MLP neurons of a small language model. Each row is named by its layer, matrix (gate and up: input weights; down: output weights) and neuron, and shows model dimensions 160-223. Each number is 200 + 40 x the weight over its row's rms, rounded and kept within 0 to 999. A neuron's up and down rows have the sign that makes its largest values positive.
After each neuron's rows, "fires on" lists the tokens most often at its 100 highest values on Wikipedia text that the model never trained on; "fires before" lists the tokens most often just after its 100 highest values on Wikipedia text that the model never trained on.

L3.gate411,156,220,231,177,185,179,206,281,237,136,183,252,231,242,121,165,218,189,195,158,194,220,138,226,163,242,178,222,202,158,212,223,161,204,198,138,174,166,218,209,250,155,130,153,198,181,244,220,274,150,148,176,215,177,185,173,152,203,209,187,182,234,217,278
L3.up411,175,164,308,215,214,254,230,202,143,149,161,249,146,216,198,205,219,222,252,151,189,261,238,166,221,195,145,148,188,169,207,243,196,181,180,111,143,187,237,221,279,186,171,238,201,165,220,193,140,151,163,162,203,214,169,176,207,165,213,273,169,233,192,209
L3.down411,197,219,189,267,219,248,231,228,93,120,267,207,148,165,156,197,167,138,205,125,236,245,164,243,206,235,226,213,136,204,217,212,202,182,161,190,149,218,265,203,233,267,298,197,215,203,219,165,217,144,262,201,228,208,275,186,182,231,189,188,201,222,186,245
fires on: " ===", "===", " ==", "=="
fires before: "\n"

L2.gate947,215,254,189,169,213,163,228,311,225,182,225,215,208,241,145,209,187,280,218,177,130,211,239,232,235,259,200,218,187,132,263,192,217,210,211,147,211,169,211,218,290,252,281,249,217,230,188,208,188,161,163,139,194,213,223,235,206,142,230,205,187,211,237,268
L2.up947,211,237,263,231,172,262,166,225,228,179,179,194,178,190,161,198,145,216,118,187,185,264,197,271,201,229,202,160,263,118,191,178,182,150,263,148,248,194,227,201,266,203,246,251,213,235,182,285,205,146,103,193,112,173,299,132,175,184,248,177,196,202,210,207
L2.down947,203,223,157,161,181,217,188,209,180,199,240,220,229,206,190,222,189,168,210,203,165,281,203,195,195,223,207,230,168,243,189,211,261,207,135,157,145,191,226,89,231,250,282,212,216,203,217,133,166,241,260,140,190,177,263,172,157,159,215,245,134,238,197,243
fires on: "===", " ===", "====", " 0"
fires before: "\n", " |"

L8.gate220,165,205,138,173,196,217,235,175,203,165,200,276,207,122,224,196,189,240,153,242,274,235,164,175,227,177,214,209,139,173,185,317,183,124,213,243,235,193,155,228,243,163,232,176,151,183,254,224,189,233,191,192,149,143,218,140,201,189,176,174,134,160,166,206
L8.up220,159,291,210,222,229,182,290,136,205,185,253,200,210,232,259,174,162,235,200,208,283,211,153,174,184,213,128,209,246,153,184,197,201,94,216,217,171,221,129,169,223,185,216,275,196,168,180,235,198,165,198,144,304,225,156,169,186,213,217,140,169,132,207,192
L8.down220,204,262,191,147,131,125,184,209,220,204,228,259,144,195,215,133,222,227,185,237,239,220,242,155,233,197,186,271,245,180,228,172,239,180,233,174,202,192,157,262,253,150,253,224,191,167,263,122,248,141,218,220,239,120,234,210,166,185,203,201,159,246,169,196
fires on: "\n", " -", " Dor", "al", "hei"
fires before: "-", "\n", ";", "ot", "st", "ros"

L4.gate118,238,167,168,160,205,223,187,166,161,172,250,173,280,181,255,212,264,172,198,224,122,182,237,239,168,235,206,169,267,193,206,238,222,211,242,116,131,165,202,222,175,245,146,157,155,257,243,184,192,187,229,167,224,163,208,186,215,226,135,138,209,233,176,204
L4.up118,270,199,215,145,181,252,201,161,163,260,228,229,256,177,244,191,290,177,193,237,195,207,208,226,176,166,209,199,231,218,244,277,199,219,228,157,156,182,205,182,209,232,216,175,178,252,195,196,160,149,235,192,223,197,280,198,255,136,217,156,190,178,158,106
L4.down118,260,152,197,170,147,170,216,222,204,150,187,126,163,141,219,126,190,229,172,208,241,254,206,172,126,286,205,231,207,154,193,216,193,234,193,136,153,267,227,175,169,251,200,252,180,219,189,230,184,188,216,190,247,232,138,168,187,232,237,183,163,211,301,185
fires on: " Team", " Candidate", " Title", " Player", " Role"
fires before: " |", " 2"

L10.gate574,176,258,169,217,209,260,188,208,234,206,228,256,183,149,190,133,193,207,248,152,237,166,144,228,225,131,188,265,216,277,195,219,216,225,167,184,175,162,142,246,235,122,218,97,201,167,163,162,224,272,215,179,258,132,211,255,184,152,188,189,163,183,172,206
L10.up574,163,261,202,227,216,243,261,192,232,264,262,164,124,224,247,190,161,239,182,195,222,189,113,201,134,217,194,231,251,209,191,200,196,243,208,174,139,202,178,157,170,164,152,142,216,178,151,168,206,183,168,203,231,180,206,208,185,200,224,233,205,173,177,256
L10.down574,233,331,178,224,132,211,303,211,213,111,249,242,198,204,222,134,270,285,201,232,234,236,114,159,234,216,205,180,181,186,126,239,277,228,201,213,151,225,198,276,228,69,143,169,161,203,143,257,186,232,214,160,221,150,174,134,236,229,218,178,184,169,160,165
fires on: "\n"
fires before: "|", "==", "\n", "===", "The", "-"

L4.gate588,134,270,191,179,213,248,244,254,149,216,256,248,231,193,182,218,179,143,156,147,206,236,216,219,220,203,156,174,204,166,218,205,151,156,167,120,237,200,220,171,186,240,225,232,171,182,287,257,246,219,180,150,208,139,247,135,188,169,180,208,243,222,168,273
L4.up588,191,279,122,155,251,294,227,250,153,263,194,221,241,181,200,196,158,217,208,125,208,225,266,229,214,224,186,235,170,175,244,219,181,178,140,113,218,185,229,133,233,198,209,196,199,161,297,247,216,179,191,167,201,123,216,210,289,207,213,246,198,219,154,246
L4.down588,144,196,162,152,167,254,194,222,207,237,241,194,124,84,217,121,199,162,214,156,146,236,202,169,178,207,228,215,201,137,187,213,136,209,214,201,210,219,214,135,275,228,228,204,204,228,237,191,256,111,164,240,146,262,235,151,232,200,258,178,235,206,290,248
fires on: "==", "W", " ===", "===", " °"
fires before: "\n", " |"

L9.gate884,255,217,170,219,186,291,237,192,216,150,182,207,168,212,86,207,291,245,173,201,201,271,232,271,285,184,160,200,241,248,195,236,136,168,241,201,138,157,228,211,194,157,189,116,232,207,225,145,145,140,255,174,208,208,168,224,215,164,201,219,185,199,215,136
L9.up884,248,176,278,219,164,218,236,180,209,170,168,199,128,125,201,159,320,239,214,220,253,242,201,181,177,198,262,186,215,167,197,197,177,159,180,214,172,168,203,222,192,208,189,119,211,239,210,188,201,219,208,124,186,197,196,257,149,117,190,223,164,270,253,190
L9.down884,150,204,141,183,219,168,245,127,172,219,157,269,158,230,147,233,219,207,177,197,139,240,224,126,98,254,211,144,187,215,227,206,246,167,156,251,211,205,234,185,197,172,224,230,233,175,174,212,195,200,171,193,212,225,238,153,212,144,191,186,146,161,179,214
fires on: " =", ",", " as", ":", " that", " =="
fires before: "\n", " \"", " a"

L9.gate318,182,275,211,174,212,275,239,229,281,203,192,210,254,191,181,211,231,232,203,179,161,196,205,115,194,201,257,179,211,181,223,203,220,160,199,235,202,156,132,251,191,189,231,173,184,201,151,154,122,153,128,265,155,154,152,192,185,186,195,168,218,159,244,197
L9.up318,222,206,212,200,207,199,225,236,192,205,209,238,253,204,173,174,235,181,171,143,104,212,173,149,140,224,199,164,200,180,256,137,237,182,193,194,154,152,203,239,185,136,222,286,159,227,214,162,217,183,173,225,153,184,161,203,233,244,217,207,227,87,200,239
L9.down318,195,200,192,195,210,184,239,217,187,162,145,170,300,217,258,235,258,262,197,133,200,160,208,154,272,211,243,160,221,183,201,256,207,237,204,199,253,219,160,157,173,245,212,282,200,135,174,209,191,182,195,276,217,186,106,228,246,178,204,202,210,153,223,200
fires on: " |"
fires before: " ", " +", " −1", " N", " +3"

L4.gate100,154,148,196,147,265,132,244,122,148,170,228,225,193,229,212,159,184,206,239,157,241,258,218,275,205,248,268,179,157,196,272,183,203,177,162,182,215,245,203,195,162,172,110,242,193,188,164,180,205,217,156,188,218,164,204,261,184,146,160,189,221,153,238,169
L4.up100,197,190,205,288,171,245,194,141,168,184,185,218,282,199,139,207,268,206,174,200,238,241,175,185,172,195,219,131,230,211,177,216,257,180,208,179,159,174,220,191,168,244,258,258,167,201,219,174,233,151,207,289,284,239,175,227,269,211,296,218,262,184,236,168
L4.down100,140,151,197,201,164,219,157,242,163,160,238,218,231,172,226,189,252,232,170,176,302,254,179,237,223,151,226,156,180,175,221,121,177,167,187,241,179,214,222,204,184,132,202,205,177,243,168,169,213,185,184,160,195,217,175,237,213,124,213,199,131,202,202,197
fires on: " Nominated", " hold", " —", "^{1}", " career", " Result"
fires before: " |", "\n", ":", "N", "=="

L3.gate65,212,109,230,227,277,178,243,188,225,195,252,244,174,99,261,241,243,167,250,201,208,142,219,206,169,151,249,190,191,148,154,188,203,195,149,226,285,280,180,166,207,188,217,234,197,160,184,168,220,285,216,293,126,149,162,247,226,147,167,188,101,200,219,168
L3.up65,217,106,214,176,153,210,150,200,253,217,192,286,253,214,154,91,214,139,242,187,218,194,180,193,137,205,280,239,208,134,171,221,238,165,209,205,183,198,226,200,192,297,144,268,201,210,103,169,199,165,190,264,150,246,248,196,220,144,180,168,203,215,258,145
L3.down65,194,254,205,175,230,204,221,243,182,164,187,200,238,160,193,184,268,239,226,142,225,158,144,223,238,181,148,206,251,212,145,190,174,223,193,185,142,233,214,164,209,216,90,240,227,206,115,163,190,249,248,167,208,192,170,182,220,239,107,285,212,169,105,215
fires on: " Total", " Time", " minutes", "athlon", "b", " Length"
fires before: " |", " zone", " Australia", "\n", " votes", ":"

L3.gate436,325,271,180,166,284,252,217,186,196,183,185,246,199,209,165,185,208,243,124,188,214,222,155,208,164,235,228,184,211,203,179,223,164,265,213,212,222,156,170,230,183,240,179,205,214,225,187,194,225,219,163,244,210,74,223,215,174,226,160,165,254,185,189,230
L3.up436,191,212,245,155,207,213,171,216,227,178,250,201,188,177,141,183,219,282,188,192,211,201,234,169,151,161,226,169,171,250,188,202,128,260,191,217,183,163,133,168,162,228,185,225,157,243,171,234,211,102,223,186,188,223,275,248,165,145,198,213,232,206,200,236
L3.down436,258,183,245,128,196,232,216,186,252,161,244,197,178,188,184,200,174,235,187,212,254,196,206,243,261,129,270,130,241,101,192,156,223,181,207,187,189,174,170,213,223,116,209,202,166,258,180,155,230,213,147,192,167,162,164,209,157,148,284,238,292,212,192,225
fires on: "\n", " ===", " season", " title"
fires before: "-", "\n", " ", ",", "Al", "."

L4.gate17,186,193,206,139,169,206,241,164,194,268,210,191,178,168,252,232,195,148,275,181,227,161,191,205,221,163,223,240,201,185,243,188,200,180,223,202,194,215,137,229,145,217,162,233,215,219,245,191,123,162,209,247,165,263,239,258,224,138,182,205,226,208,236,206
L4.up17,269,182,229,229,194,197,196,226,134,212,174,215,208,225,177,199,281,172,247,206,136,217,213,232,162,145,245,203,164,186,209,207,289,200,231,160,233,194,184,215,253,172,197,248,205,249,225,252,134,211,193,257,251,240,267,233,281,124,168,129,243,203,194,201
L4.down17,280,120,182,225,210,234,179,222,257,214,246,110,193,144,199,79,178,233,190,230,185,185,270,147,173,202,158,231,163,271,168,192,140,185,138,165,204,216,186,167,226,141,240,255,151,155,202,171,198,179,215,158,134,274,229,166,197,161,242,184,189,159,131,215
fires on: " Total", " Candidate", ")", " –", " Team", " sq"
fires before: " |", " first", ":", " votes", " 2", " mi"

L2.gate899,210,170,191,239,181,156,119,217,157,211,196,132,110,228,207,196,250,248,223,154,200,185,195,207,223,206,256,164,175,217,132,243,256,187,154,130,243,194,207,255,168,170,215,267,154,237,162,171,219,169,188,275,237,163,197,248,193,191,180,239,260,206,259,147
L2.up899,176,234,183,259,184,143,122,179,174,233,167,218,204,179,249,201,248,294,171,167,180,166,229,214,179,192,214,164,189,184,170,276,261,246,194,183,222,204,230,252,189,193,227,246,194,198,224,154,191,169,187,259,206,233,202,258,245,261,215,221,250,234,202,141
L2.down899,177,143,179,213,217,228,136,155,203,219,201,158,224,224,190,206,214,150,259,213,244,210,192,159,189,200,237,129,229,264,170,213,210,205,168,188,205,265,261,194,180,254,122,206,132,262,161,196,252,239,213,215,232,241,176,97,239,142,234,232,214,176,160,168
fires on: " Votes", " Candidate", " Apps", " ±%", " Result"
fires before: " |"